config.toml
num_hidden_layers = 10
intermediate_size = 1024
norm_eps = 1e-05
qk_norm = false
attn_scale = 0.0884
init = "normal"
batch_tokens = 32768
max_seq_len = 1024
dataset = "wikipedia_en"
MLP neurons of a small language model. Each row is named by its layer, matrix (up: input weights) and neuron, and shows model dimensions 32-223. Each number is 500 + 50 x the weight over its row's rms, rounded and kept within 0 to 999. Numbers have three digits each.
Before each neuron's rows, "fires in" lists the words (lower case) most often at its 100 highest values on Wikipedia text that the model never trained on.

fires in: "during", "for", "in", "despite", "after"
L7.up764:530444554438555473631416513555498508512463435569523476481510432592477418583594452542531557494435462599421539446563495526496469541557494564530520518477417488549530524501519473509542517548579429476537481498556527470441506548580532445515476536453563510512590589527572526466485492533525506561442435513503522395520538528499492491506489449527582501538521566474565584489589470547535466434471512490482643496551611475509525417528475489481529511549657538629562573459562496388531513523508596481523516580552620540457481542549443443373463548521486508483453437533454515529489494550545547570

fires in: "as"
L2.up613:551464505513535540461591505556531570496510644530447510517549407492544495486495462532484434534575502509450440513401397451595527637492594367566499486580416652360409522468497436522551542526536503458457503574509528464463551500491461501532435525501530484484581481555504539599565524479545484528452518496422354450552478540589498465462503509466399472563521517504518510537543547447541561528496519494553463473475567550504551392506489513555500504579424557497538402569509484525551457510476492478522540578535558546531434509575504520489556446516540520486495494525523429520440462483470609504

fires in: "and"
L4.up517:481510521490589483584418485504587492500368529580505439427426508563517502494589493544546541552485496422471470485515411619592579524533498522473600465541465545511534505526404490552550483452645465461512503499581503522517500538459524471468472482504451480447522482539516506442492475545485519539453535495508562492503560368544418399475498513509515533476636487520421444469556452455439459497475466421469544439442582510447510490423517468461412610508519494489522506450498454477535480495503577445561491495450524480465440511521541510593456413520491564519458566493465469356537489500379516495

fires in: "and", "as", "also"
L7.up72:575520461509426508525445554529448502487494505493464446497460415438494405530457550454516551569577437581548410489449403592523464562461550447517590510462483615525489499487581437580498463442512492483526509520519533524455468447473592568407468406492541523375476420556485503519527473467504534516513486517490452423562539505543445439445478498481546452434488448513463501515531488551514469498529462435618444540515617464497566524510498507468467547561434482457526463519531548396501508382477517539487522514475462423567485535518540545500545441580557619502496487504480516435464396455523551468

fires in: "he", "she", "it"
L7.up774:485504413473439580522539484421437515494521531480615497522476501463467528520514449544541470506458502468481487459525394610531480520451531546459438514623432493488426542501429527554540452481489491576547443581437552479501485495442517538592438542516508491536450552538481553487515533570442384520520504448538482558581511452617511471532437506440497460492504499408481487413547542517528511521550567543583445429487459507562530397606439536520480419562450505547587494440508491419537549512473465515566547476471553438514440463538463559536487527611480425510544525493619535557444470542465625535

fires in: "as", "because", "having", "who", "referred"
L4.up176:473521515477414532494533481514503571480481625581526588523548527519469495486462443514516510473588435517517394498472430574517524460557513450448490525539389536494463518530570549467582456458532512401451577511518519449458511554532488510568487471502503430442459509522550545524571493540525406586499576600521484518486429434569505360495471491537587524504572441500568471499549487493547433474539514457480459425478506497546524494460418579478392514555490514539594444469578489432529400511523543473624482593516533513545422486648476495510485422553572475499491583539571513519450475519493593494

fires in: "has", "he", "began", "begins", "was"
L4.up774:497547515429516508552453572502532487470493483522480581583527411460480502445591457458512598523480464426444447513492431430553497515525690544515448479537508572478478463498494545501446466545510508462441550473474560493431495546608512477580499507594532547482588514564520524557521617548477434539514539547536472434513498446598459532503447475506518471412520495516535438507502429543464474493614506498537536567509577473600484507508420400481485541519494470491515577557470519403503478481429467551566546635514555515531450547559493455479494429520451389509527477604490568480527456480468651512

fires in: "that", "which", "having", "it"
L2.up579:547503492466532507430530534462465518516428602534545536463509478454497488465525491499494545546519442445416438511523450577536486511540483513536470448652400442530495597503471624484527419496551457424471532509572492556455502614510500447535447469569447499497477482441485579471464572576521365532528500509526396471535582398561502444500446473472510519509511462519382500493534443401535588452639502512551513574476568492536512441421414471512511574494492448496503516453510531580568405461481541521481407608506464529465483513579539472445509504466456413465489531485547475525463497446490623491

fires in: "the", "an"
L4.up890:640486501472589484516533527413406420556395579555479468429494519597559480534531477575466493507544557508465580504469508537506471574460497441476485605524490467516487553535471422463522563465554517550535486503456498526547456527440536503500477458416505406440523579536525437431526465442498614575516494489452558462502403560486491423549480506454527542516487540459421425407599444547464482387494414468512515488513501613480479448470575494498430439456568485538531462394410466494445561488568573459534517557524474476528500494475508521426478506529453504496569509481467547495414482448470549503

fires in: "an", "or", "animal"
L4.up741:520420528484568585483454494418417442568476562535448466414533508504528443566534512594513448590574474471512532489519444614572570520487496434491579509513457485549414647497461512528628559456587498430499580560541496517503476510486485452598476461460488463489532557552530432566557461480394537534529538510497519467465384527555484383489506561472447484541492425506468527376561507475454484407547504445487474535474523517513443411504516531495386560562559451557641409473491497471599528480592562477548549509556462488601465456581524506497409436552498499469588534497445546430520500477436509497

fires in: "his", "a", "he", "her", "vice", "also"
L4.up83:605514497527476464557488519451401477440505506453506523556516509509437473474427518576456455520520564557458408493467392600530596530527434507392524418567455493503496454453530532513531508488482513504490514457422505598520486542504548512593494458538531482464460436569581471594558473529423497502620457563541402501525548540573437421512465531519597482498557467427454437496483474543475396430627453417608493502480488466578503543471506507455507563596548438467564576476488571461560377410574522568513593486432530476553509463486533565404491507572477517507466460572493488464495480482526474580

fires in: "as", "like", "by", "than"
L2.up9:535471499429467496457421509511515525533445616541568482447520457513500456492499394555442473504485442550499529525466444515448470572507564522429531471444399509588522544527483550462573468530578527488522606527504482516510508554493537522531505565494480460476447680574573502486454415603462475571481548522511599440477551543433482410465480541493552512507587461459461491499524475473442522487532545462484439419447501447498481488537576499492482435546581513529549514422553452520462401534543572464525484534455509477482449499578484586488453508589588490493565555535490485533471502527520625561

fires in: "that", "not"
L4.up510:631570568472585467522582515466487525477465571497545531470562431535513470501555558536479499499520510488422438528469546458595445539445509467444452543654473491373472553479473484451488487511452506436527463488489519539579528552509464509539464538478600512398505497511505553387498557520537411493458502425487509436611475556541501408483520471470533603528489525429482595549551413494530480377624533448596559578514591516541544462507498434496515435447492501523523511482423523486532417482524539517530489510579586473551426540470474529518464522455583405465446541473530525511525513488392657435

fires in: "and"
L7.up1002:551526536537548412523404516470455497546523563557547418497503498488502469534488566566544569546493503451485497514494416543533551443477434474499469560455413549572466452529430483419584438541574393463533551558603546480482485591443579538575397391464539440444453523618542494525569509547444484559489533533471572569562466464481398508535504527463578476499564442478401434538546431511475437513544440433518606438519494506495502460489571508597474558496521546480471460489487525418516494535549541449535512494386526437509504524486516456404411544449502544507506596418503509477523417419419490584

fires in: "which", "there", "that"
L2.up88:519569488508492527574363475513549503652481535600556527554567467520526476525506494502591466532550429515480462515496455571525495406541579472507491533476363497499485469461498575492479427600515511486470561470495461491392470552511510482539531531442589523502547445482588572448490485499493453459457470447459409472510461435517481461500472475540436497422486449510513485501614542471506480461594428494524548604427594487467519382444417485519599532483497445530441430428511540554556359571459642410486499532514463479454519512554479461438481404510491508549421490545531545464430456494409542504

fires in: "be", "he", "had", "has", "was", "have"
L4.up332:610446519459558487460602448506446552561467650555433525516533511567519500527520543494516477653443441487477466478509352591617426499511563478481472482535436566500490514579521556498540546532460493491479410514510529340551472482574481526554473494509547457486584530541464540485586577519469398538485515551524432528605493408531610397485458556440514417439523558556532552509530364520456481427537559475530478491562494499529485472483492518509467493548489494500660454531477481478458472459491525482550489573505559503499434510450484426509541458496484489419513454507544427551508461546500640516

fires in: "be", "a", "begin"
L2.up26:525425483483472485541465537475518501485438553489566533524561539489542483475540477516427385522502473395498512503514376571406491542531499491626495576594491518317552639512424563538604518517504494438449489518410521572446559554610513461488526497479490529498531566537526519438475539553506416538512534547533580437512401431593463341513492476536469473528604497512548519485485467486484534507489519470526515506484516508529450504558544522482457563454491452541544508476433539456561495447494545489486493551548571472521494518536479501552458462425493375557442591502486504442534493542444513544

fires in: "he", "it", "was", "length", "no"
L4.up430:513384470480582565463475525456481490501486647529500499578539484447489454473604474467491499535511437449455359504485375492545406581469530466565472487490509569501434521444429461504609543468495521469498545509598535465450473589587518514510478564499540517534606514535471519485568592513521399494473505525532581428532481506508391542484498484474521511531531496448508555495485496567505570551578549540524479517507510543504435402528470400499464476516443500494558502511481397508557493516473496556528469560551516469521412538559540486483469488498442310474546507498450482447536483576451603511

fires in: "and", "the", "galerius", "with", "algeria"
L7.up894:567509508530527491457393489427531498498427548539547523508519536489491498461450535548473560493493487521476518504568485582492466606449427449547585513512515545501407533542456487522459433506510490505551533516586485535530505606525575531444358377401515457404423503522433478458460495567470459545472500487463559510542515477547369485510424460533585547562483557525344380516567402503440462554512441499414558407543495553502530512517450458524454504402533547510485474483535511535521458445575522504487486491494581460428530504418498454492461468352501592510498566446526400468485373422558472536

fires in: "with", "his", "and", "by", "starring"
L7.up546:486500457555547576539478491536490522545515544477556419455448554462493548409460540472487622476644551580481502552473424508550470521456551415476538474388429567489423535499492523537592491502569489456493578487598489552414550624450481612534455511495489418410527530630499408559502418552456601514506505593454476398490539437553481480512567488432504504477425493490554451438510502519411605517564485431519448480489515471520566615468545494489453458452497512506439508558494517467505458514562441442577493476465550455550438500520616479438517483482450544529553549514516480428481479455505471490

fires in: "first", "second"
L2.up761:490451523585513438484560507475483484450433583509511468458552496600524475479505504545468460510465500489401547501476494571495435476497492451535472581556471459490487444592445469551542494472489478460479519521438521504422563507526452460539453602434508532458547512576555437493495464499507450472540507569475400398483503445509542386501542495522478489509492531425545516421545563466545527442508533509458617500502472563547435547400449544487459473560493518495513472376389481491440440399482500473574489501419499495514503489539511430444489542553398340593486554557525531376489491511475497542

fires in: "a", "the", "median", "average"
L4.up999:621439512455515527582534481468438456479399589502397450444507559581452472545557569518470422563564537570470500516517485472527465541555508452508471463535432567522450572555408544464467553548526460405460467452561517502538520499541468528546471510506548569448570519517553435510565485534422467520526522539529525448555511557497509379489547498492461432537489456499455473485522481544409486382532552444506479461508546511507519560524551577469423484428472536582529481445460508427429550449522584491583566487462532499561443489531514417504455444555464493469485537480465519559466459545449598501

fires in: "de", "la", "van", "di", "le"
L2.up897:541518511536500505499466435522491477497470528439477485476486549576470533513453479524481477494601457474410581474535487406527484593388481442430562503514487558426535481441476445524537527489453489519551546460549545513434601484426548627535511478530508542456574609556490477512495555515502546523451483536444511532606518555553486508472586583525511549565570464443467469513460513455428510527482524476646482420552522506502519509599420434462413459458520544473590431555455507414576470505584492496541535455514542403506445505521527505440435497544485504455466495407510368479564446530482502591

fires in: "career", "film", "team", "medal", "tournament", "television"
L2.up918:513458494538479467497371471528526496547499607402543517493520419566399477456448445586487477512475527530477488498480413473533539512534605508377470497488405488544412459470509553554425456502503522474622551448381534509454523507489438578557488469541470541452527476507578480514495547517407386549511461495471407499565519433527459524570506468495496490469523480395420416445488574467503420502622528441556598494516478447536540494455500423486527487567505469501445471516513503524573460550530582460498580551457406483468507485528533512404532508490515475519473610552544481422493472448507513506

fires in: "during", "however", "to", "at", "after", "despite"
L4.up172:453459506494544539616394526498511609541456506638553486327522489516493520485538422495488513520522468437470599498492468638616582542508523466509519473513430523502527558524443560547530455498655495434531545452512511498549523474489503475523506551407493472471495481580491554427474451571466448561555520505533567482491489487599449394489450531526523489465511476485532506505610477529428436446493477454546585488449571491494513488615543467498433533540482475519620518447513491458507514504526570434555548601474605500513411527493495564543465475481563474522441512541520488562475483525379524440

fires in: "a"
L4.up854:566482496535534452538430489470531487467421521447520500492513540590474526475463495462505521566512545412482503488515460557537568531513440422520502498586493595353518544492379507521564535519552486479513469442528485574410594578560531595452528415475478572457514480605534452502502458581410403563563514556577438431576442458577422460519496566551589499477573448497573414506462476526469545547408510482506567495505506454504501528605547451488444528509463511502573470489499530486435498438528564441460570504482571486482539503494487491487454451460419460531422603473528474474495465512450521561

fires in: "in", "the", "to", "of"
L4.up215:510499479567480463512461490520510504476431527579601509420492445529496513561512482572544503565494357483472563487449419637538495470462521496460470660593473456485524578473455503488519618449523539568508441448529498526479541475521583455559506486452488447418522510574544563393481408549466556514458495496459472495526512487612521396522468563488588565470506625487531493467599516479469564474463451447584549545496591466476473393519522465482438550592637543476504546470466530497458483455536591451553463535589519524512475501466539497459509509503501487544473474517510421480456449467429518519

fires in: "due", "because", "1990", "as", "according"
L4.up189:500477494502540504511515459464464581591385580479491510462587514531600412561456466507485540472493499511384494549520467517524497506573533437483454553544476499508463522508519437489538539487503464474476594595446486513525563530438547398599506544414576314541580517540535509465464568504527517475514485517386481493474478556599541442528472573487526408460519429513472515398508415409499484486569487490425453530442563489446504450598456564451433514608530443459618551454512418444492424488538556586493506555513575480524448517516498521463452527506524515587522509604564526531441488436453511512

fires in: "are", "were", "is", "as"
L4.up480:509454523471622512567435504519517500540400536566528466437531493478517515481501452455423581535513484442470503508548468489588559587525537455566476540500449568515449634502429509488582463485563517465508579458561489494489644588476487491463516501549472393491560573582518461447455533531483507548452535477536581431540426478580487506498434591485426440464597383544526410492547415500429459608466503546422444437499595462461451489545498400540409574486461463493564496567535395478474532526513562498528557513537585487449419493607457518575462469464479411508574557502508462503522510514495513522

fires in: "and", "or"
L7.up775:501483555480526435540498477449555481482445547549478473435553489494499506503510560567536487613500518425521534533550453587504527535522470526465511508440417561564452477528470483470516419489560481527534560624529509478538416571510484522510406419481486523381475537538569524428559524555445525587497519473542489594559474502514396465517502515460583500527501494446420443474553458522514422457592450459498555447507510591498509442407614513542498574495522513487491450451535544534426499470550527474569523497413481409561524502456502489472388461488581545492450668465400524425588447405458480580

fires in: "first", "second", "football", "third", "fourth"
L2.up673:553408467519474505545547501491415544522452549573433447436501434517526464481573638550519456526538388503429526509473527541621477547537524495498507501607467522622486478524459431540526499399410482497515473474446561513439493446464423435603464522532496433508485420506529459426541541483505475426469505454542456441490523508491626522544504505519472495517499554496505475443502539354445586542551530531561635539451444588546506488446433458501396422453468517446438484420411520492456467370454498476540497480473479424498496441507530418537486583496400498592476430531451534381470501483488487506

fires in: "the", "that", "this"
L4.up229:605438491477519550443529447406419434511445551570470405424427509517448415588447579504504495530572546572476494533476499544540566426494515414377552555487468557518432508587431550506448514508471438483545473454501523534589501508388529503535471545593582522463468482493507492554516518535443492589495532482503484541550560486580449518524569513481463556541522462465504485458630430462541421389598566459607510527460429510462546452504518541509512484481510535545520424497484473491513464505569533501583554493482514465564432465503489548544407523602502489446516565414511497381565486454480567444

fires in: "january", "september", "december", "february", "october", "november"
L4.up966:456503513550423447458426448459552475540455466496496417511466423510496456511492461530504529556433517442493528479486446519491436474448531492401442518514467512522548473481497533458396557500471483521443459534520532519461525492489586508599475582432572490427499456476416473469442457497444502543515482517517383554522507530490505511512567574511565536484433577453435511503550530461553436291553388436491575673553562528464466517501494513521665459506588488449485523473448468558506466479564424539534574536445492506471481490469567535441415546450538437483543437515518487587464435446508531473

fires in: "he", "she", "after", "who"
L4.up209:536498476465582474542530535515459549443452582562470505465533481492480484493517492620533581505492535495449524488487461492621482635390526490517513540537499567497451519568475510507568559518524499524438549425395532436491505516467527511644480494450544423507505549574526509561518564537497511426607489548508534443588478537479531425492439470484562399472532582409443517511582451559523537457504469526448491588540471485488453536538525434490472480529529545531532504508457463485340507380524494465535582424444572475570474514395528518428448531470431462537469543484483377534540515483507520548

fires in: "that", "when", "as", "which", "where", "because"
L4.up447:581486488535576509534377513543502464553430613611543546494563421483436461476432444493431540542579500650492493495547519580513547531501557480472525561485419591462459522435454573473513405501533456441484548494567479449491579607462473480507491556489544466475509553532575587420492479534566445418492571507488484490500545503503475513463501568520434424536572450539509494484608565440478489478545486516533551482487552502440502473484495484536481597470523488559537491414523426524540403531598633472488494498533514515486383451558472576435475519499521423540517544562581460473445519437488500521

fires in: "an"
L2.up985:487488478513586576488514549428442455593440500478528474452478486502499514553508559543533469535515432415561603494574444564539546421510504488520525555516499495483475553492475474512608582446615494440469549559455496546467450492484530495540434565471460495492516583502500441558513474482429549563469501541429481477498377454585507483497510579499418509433474498541489507398625516473537437454475436423555470595432442486542464367508412545504495560592545479475688360516411516558590458526569557463482524514571428428573496510526500499493444454541541482556616592501529509491471480465432513536

fires in: "a", "were", "are", "with", "was"
L7.up234:429455522528491443552509399528545397510425423545458487463419521500473493539511558456468482561452476512565462520478514502509445508552528428599548482485482544509474590639401503541470504519509456512594498448510505458477570490535501531489521499492472519474518488518508477636484429493548485543492510521381498594548433443483463498562421531513473482526569484575461496454568402562539450432432484525531575479622500539449406549635453477506468513552492475577594637505554509477501533446513567542505547542524519426547463528525469363459538413555475469490528460443538580501554472544463558473

fires in: "the", "and", "of"
L7.up889:530494552461451436476438483554588427506503485547453446508432485523442548481464574484590578532596406506506548525524511446594521498510541365464513532533488472510436576508488449503479482441530460455527523470591533452439609547460539494439457421545471482435495494535439532573456456474461501486523520454435494582518555395495463574479498469474492484465452467578530390490588609511484472496449491480527598391563494436475576448547505408491571457485536525464500552560455532565541453496574451452470489510563542481527476550479603417557571511418521495590480589417526440437454513438473502429

fires in: "a", "the", "an"
L4.up524:472491461582561484576488448496503578487497445446659534374553549525472502485450435509460501593529403355502568536513425599458552503535510427504469505548517486402491550432428533508546593475623461433506451477502474506520523504550564507494475481479462544483502485548531505525474439564424538508554518521450466511539522458599516515522458566533527492398527467454616447470451412462449419499440476382476523483518483435501537416613576470482421560559493475472602521440490507506536590500530569432547511540525580492471520489553499463512479438439490524490379545516561508528445458505445544505

fires in: "the", "and", "2002", "us"
L2.up351:479499475455539497550390545424566454545396531384508453465492565512536430586428506471483558555512596461448518519503493550502541491509473486476488495524513476529477500483480491425409558481535439537584469465520488580515518689484538492448480474532536516431478493535518570377514499551445485581457504533551511533475431453474431534535506530481531585482481496466411383482609449552499494548556402461514589510477497536480507446447605408515493602510489478523448543491515510476452487462550615524507477548501395450489515520493522519465503440514513491574486579372542518487462491489547460530

fires in: "that"
L4.up404:586528501371554444567492493476519496502432559466571514559514441482492514541529520511547484484517527462392389500495506547446424556558485477515546475575452550436412537472499520401507457463514485386513470539649499546542470597591416497458484528541570465461552450423583486405493551536527461530475489478518465478534461417465463493506560468462481543538541525505458522573493494460558526395532526430526495438489606516502587456493590498516562490473498492477442507498528495454534446494426580449500473638482546485477510546427535483537500437441538512490426637519530497433493462462478503404

fires in: "the", "an"
L4.up528:547475448442596592512458550512539467504432505493483484554534581494497484497525530444448469511551564472460530511540473457525508453440525411431453443557474510564382572419408570523516564552502499480390508518533495569461558566568483479555494599533471475452492639559482448558473451522388473565546445514489422475522471415561495525541473533455421508500478480570513462448525582504508523449484467471527515552420531453484475516407504460498528479548429514489595476496519490483508497527500525445600549599518484542534434518573543520458516486508489485522592603506551536521476448635416593510

fires in: "the", "median"
L4.up156:539500466478475564518563458478392521569431545557462380549428536555541426565476558494464479488508641486547474526453483456516494573482548462478497452516529539540387509480395571488475525485450434504493514512530521558514504545469475484527476518554585511451535541533496414571533444500420467512561518493502477348530606463469472454496603500438474459532510456471490470448566523578505481505501497435510419528434571499489499562548458456511493426492491467550450553506548513374436527516509553512581546484531491476497475477529527510523438514599487486509593512368494475440472501613478564506

fires in: "which", "that"
L2.up656:572547436545530529520434488481483584505472578463542573500538388472458491505441504527468493476609433471367508473497427542474500538552552508502541498534408550293544516491498599489590410515539450439514531583502529496467499603505485503509552520542551455523570490499461573427535592537550409520522443488478461472510378365511544383502497502523470516522519466531480469515483540372529515430598562511559510498469521483491510441530457524508559493468483529463565381500476552505538413513470540485417453493525526507435422471564502502433514560422437432494446608545563508540504470524487530487

fires in: "and", "the", "of", "s"
L7.up974:437560528544502517533487530481587575499415496535451434527418464492410520457503557540619600486530466500474552529518440482584492520501549439534500561489484507518493496542440535528457484377561404464569517493603525555492476555421513555475475438504465476528486474533478528536506470542393471549570506524553509569579500377490482468500516552481597577489521484524490380537484450465544531555439446450601581454525560393493549447486442535474572629552557507430507490508407481444438469498489505432515512495529455427514539506481620506525576413452538509569512500419519448484474445400419511528

fires in: "and", "is", "she", "he", "becomes"
L7.up699:576549433527503456508460488528586505574528540520519516474538462484517461440598454494423597522534540485484572562491428461587622571407546508426524534504434550507557573482409511525512492441589489447546437506415497496496513472408575502493419528412558395559458444567555501489520517579440424484506430523547496506547450510493443562485499594448436482449474523431529536463571524525584534498497521505567453573464452512521459497532591499536473499520499525562555362447510498567499445558486542471535533490461567487585496477474461443422461494468418490483465504561549480413472489458521499527

fires in: "the"
L4.up929:527512432495571453547539444508404474514395547491481400516320445585526445507402553529500516554573558548426469516471471347521551592504485470537513517432459574469434505571466445473550593488605446508482410478660495512500579478450505494512501556508529517498506556581500425515496431496472522528500497492450583418494479513504499507439617587477541558511538491464473411543597495490498539459448452474517428519444562494435525485438476526501487482436501508556528520502516407481452527540605551495564598467518468465509469526559565456561450521536435483517595554389497439467487493530483550575

fires in: "in", "during", "war", "may", "september"
L4.up758:412525512514456499532487507545491542494474448513566478463507525500549497566465450553506530422428491383550585497486520464514524529522563493480453555532545446559462505477501523548408474504526503549469584542487584440496458490509447515530475530538462411446470484505511514483565527526563503526592530437515448414524580432487549587518530495504560472460453496392571620529498435504479469488483522428476518449478515479505553534584480387526585451534657451470513591547537514464486557487495474425603518618408562518469536491466514544475458581465475514470433387493469473497454462524541547462

fires in: "an"
L7.up932:436431491555462531581510485432417509496485548624438408345449526455393470492551490589507530619510433466512506489511438495525546458441506521516480521532416477495449534610401502509515504488569508494529492451538525469482608565466536487514449478464477485518533462494536485518531474522426514538536524508369459451504415460613543483500486561488484521433499524501472548404591474489413507462493533422510507496487545577534459466506482548497580593579526533535586505421418532551555484458557552449538503524563453436609471430602538465423413519478501387475535533543495491511501531433371491466

fires in: "an"
L7.up1006:455432495562509556509540534483448440524424423458384387449498528571522486510531478506513428662534510492540472526499489457538531434463488458431552434477482487527450531570389473560545539411469471423435528478626526504538498455478425412566487547542518450473519472548547463556507497486500547552469521456532517547480470538566491539506452584496538506444525557535470514441466422462428515477452522413422501525484509508435500413438577433509497617631584460436588488485521477494529519454562570463510608526456438525533554502503504509567480508460494540563536476527530554494538473507366540470

fires in: "career", "medal", "footballer", "details", "football"
L2.up309:493467529527439470498323469472512495482479510404525467449465468522461462502491489629491522507448482611449509491448494500482474471530539512531540530536414478583401491490506571569413403535465490480577507477458557472475544484458506532504521407463510547476562537471503485519549514462441433444580482463503504527502523440585488529543476537495519452460599495362518404447377543395495401501591608444495534442522531527498519547591462513519367519498498514501525548477453469515587435538451511504535568473506456430456464496560514546463481483536430462597401484513511476453507483481495441514

fires in: "was", "a", "been", "first", "were", "professional"
L4.up988:524530520483437479516481408485576497464465537495512414478467439556476495423464511471510362530552535341489534458515377583570463528514530465462476458579486486491545537445486517508533568444473517463557565498524494605435625544481497485504552545521491518459557552554532444450463508489417467571561516527605431493515460378567414447566477594514505538517539525490542486459468559472537538533540546472580569505505503464491453524501546468461485464501429492490601514531516442405515533504575517501515534537453652464530496521561491427566504494507485350513529568477565472449486457535518507450

fires in: "is", "was", "are", "be"
L7.up52:521539545411479494463552499532509467417476447592510493441500463536523536444530518509451521555435505460547535533486439509539483426491484425557511497483501545565495534532455502440499498478429485496570484498526504471486500569473564481514514482485547489514618503483566382448473491565485485534515538451497497482594466438448390515480415512423587455512501482483591555531515429443454503472509457488476467451447504426506595551554595351574541560473561610401528521514510427492546650532554542547506492581554571470480387606554499464587531445544510457524497517487561481394561475542460471545

fires in: "and", "or"
L7.up147:473422593563547497487412489500484424492441544537471477430481452603454474632500544555504523529436478532578521499434492555630488474533466583538531494451490612597531489504370503502508475516538460534446587445543525450496478565500560560540474382488517452501443460516489460527446449526486421458561479561485594476541559475534392432498464425522495540546562427505403477469541421575484479559527542449506488501447589450440539410492519536548563524523590486474537466485492476456406471423588557485515585471498429465571534520540500528563498517528585470454480511466469479560496514483445520570

fires in: "de", "la", "di", "du", "as"
L4.up395:505461513540570542475483428490581519525485524521524494508502456463427537461398452566516441542520463429553555487546543460599522515444533424419467533536492516449517506422470520515496559504447499437389581506571519484435608486473566486538502466496463472495530611530490456473497554474380483476506515503491524522581519518561565502510528537551480499500524482497511400491506596424437500566568580512563485498495535427454514455530503496526408521518508565391522443525489443478599427535550532399522606540578629540516449499649488471531462473517502468524450539425485466451542497467513546543

fires in: "first", "be", "been", "was", "hold", "an"
L4.up612:459397519568542584478495517466510567432468518476457472458499484512436495491534533502551467566467434514488524485426386578542425490542482467568493500561459568474522525458408471564575532453611500445500565509600492494460509509582499474546463531545440490416556488571513478512509482566442493474425499594487515443517472465537515450472416559487482475479508531562459454388481519384544576527470506485456473546528498540535399452397461466462495521578497549506571429476533408377505432422497528526615525499477451486507508477582442505482483449497386486536544588514553491426521478533407530434

fires in: "and", "or"
L4.up151:662509556472612466526506490495476480572503559459458387500476450448536445524492564504502585540503502505445422492520413547568553441486573432449598502475495604463541513535479504502474565473562470419557394431557538560467635562517513563497453386474524559501550522531483529579565466508452511586454512542524532526616487455465513440448555549478480465466507542482481441564583419476507383429531481436568462530454505491529527534457458536530398605511490554557520478592487506445507464430500528493506531465548556512450376463499578505466433458547573552444495471394495456512535465422541569542

fires in: "january", "december", "july", "october", "may"
L7.up820:508494446556584513477504480482513487509404488439501477587487389488524386557520482601437572640468476471599481476592487517584449577502523564536460451527517517448462499447527494533460469516544502566527569474540571429470507538374569537567504447495505435389609485493494546517548468571510549516518546466459555527474469429522438416546514449498506416581574578468462467543453487444457432475530378483437592538501478480513483453482518539591591529459535444470491517527430470563492527511511577490459556496477451465542450532552570537453552493554490504581489474474594452493423459510437518521

fires in: "he", "who", "that", "she", "which", "his"
L4.up527:575523469452452571604472475512501519441418537656500551552483507535527492487515440524502526513516449511513414463440447515535560565414484449522450515562419630497433610484461548507527445549433528454503545488441506441465441500519532517566494386506554485460497513555518562607507499561443352423548555524519479450552504396570513461516450517509495469473502485468489511461569490518443403412593608505494469507489582439500546518529445485487486436480457524499530572459500544460519433466521496392631521564511589461444461480552521517461445470474473488457502525523546472440496510493424578474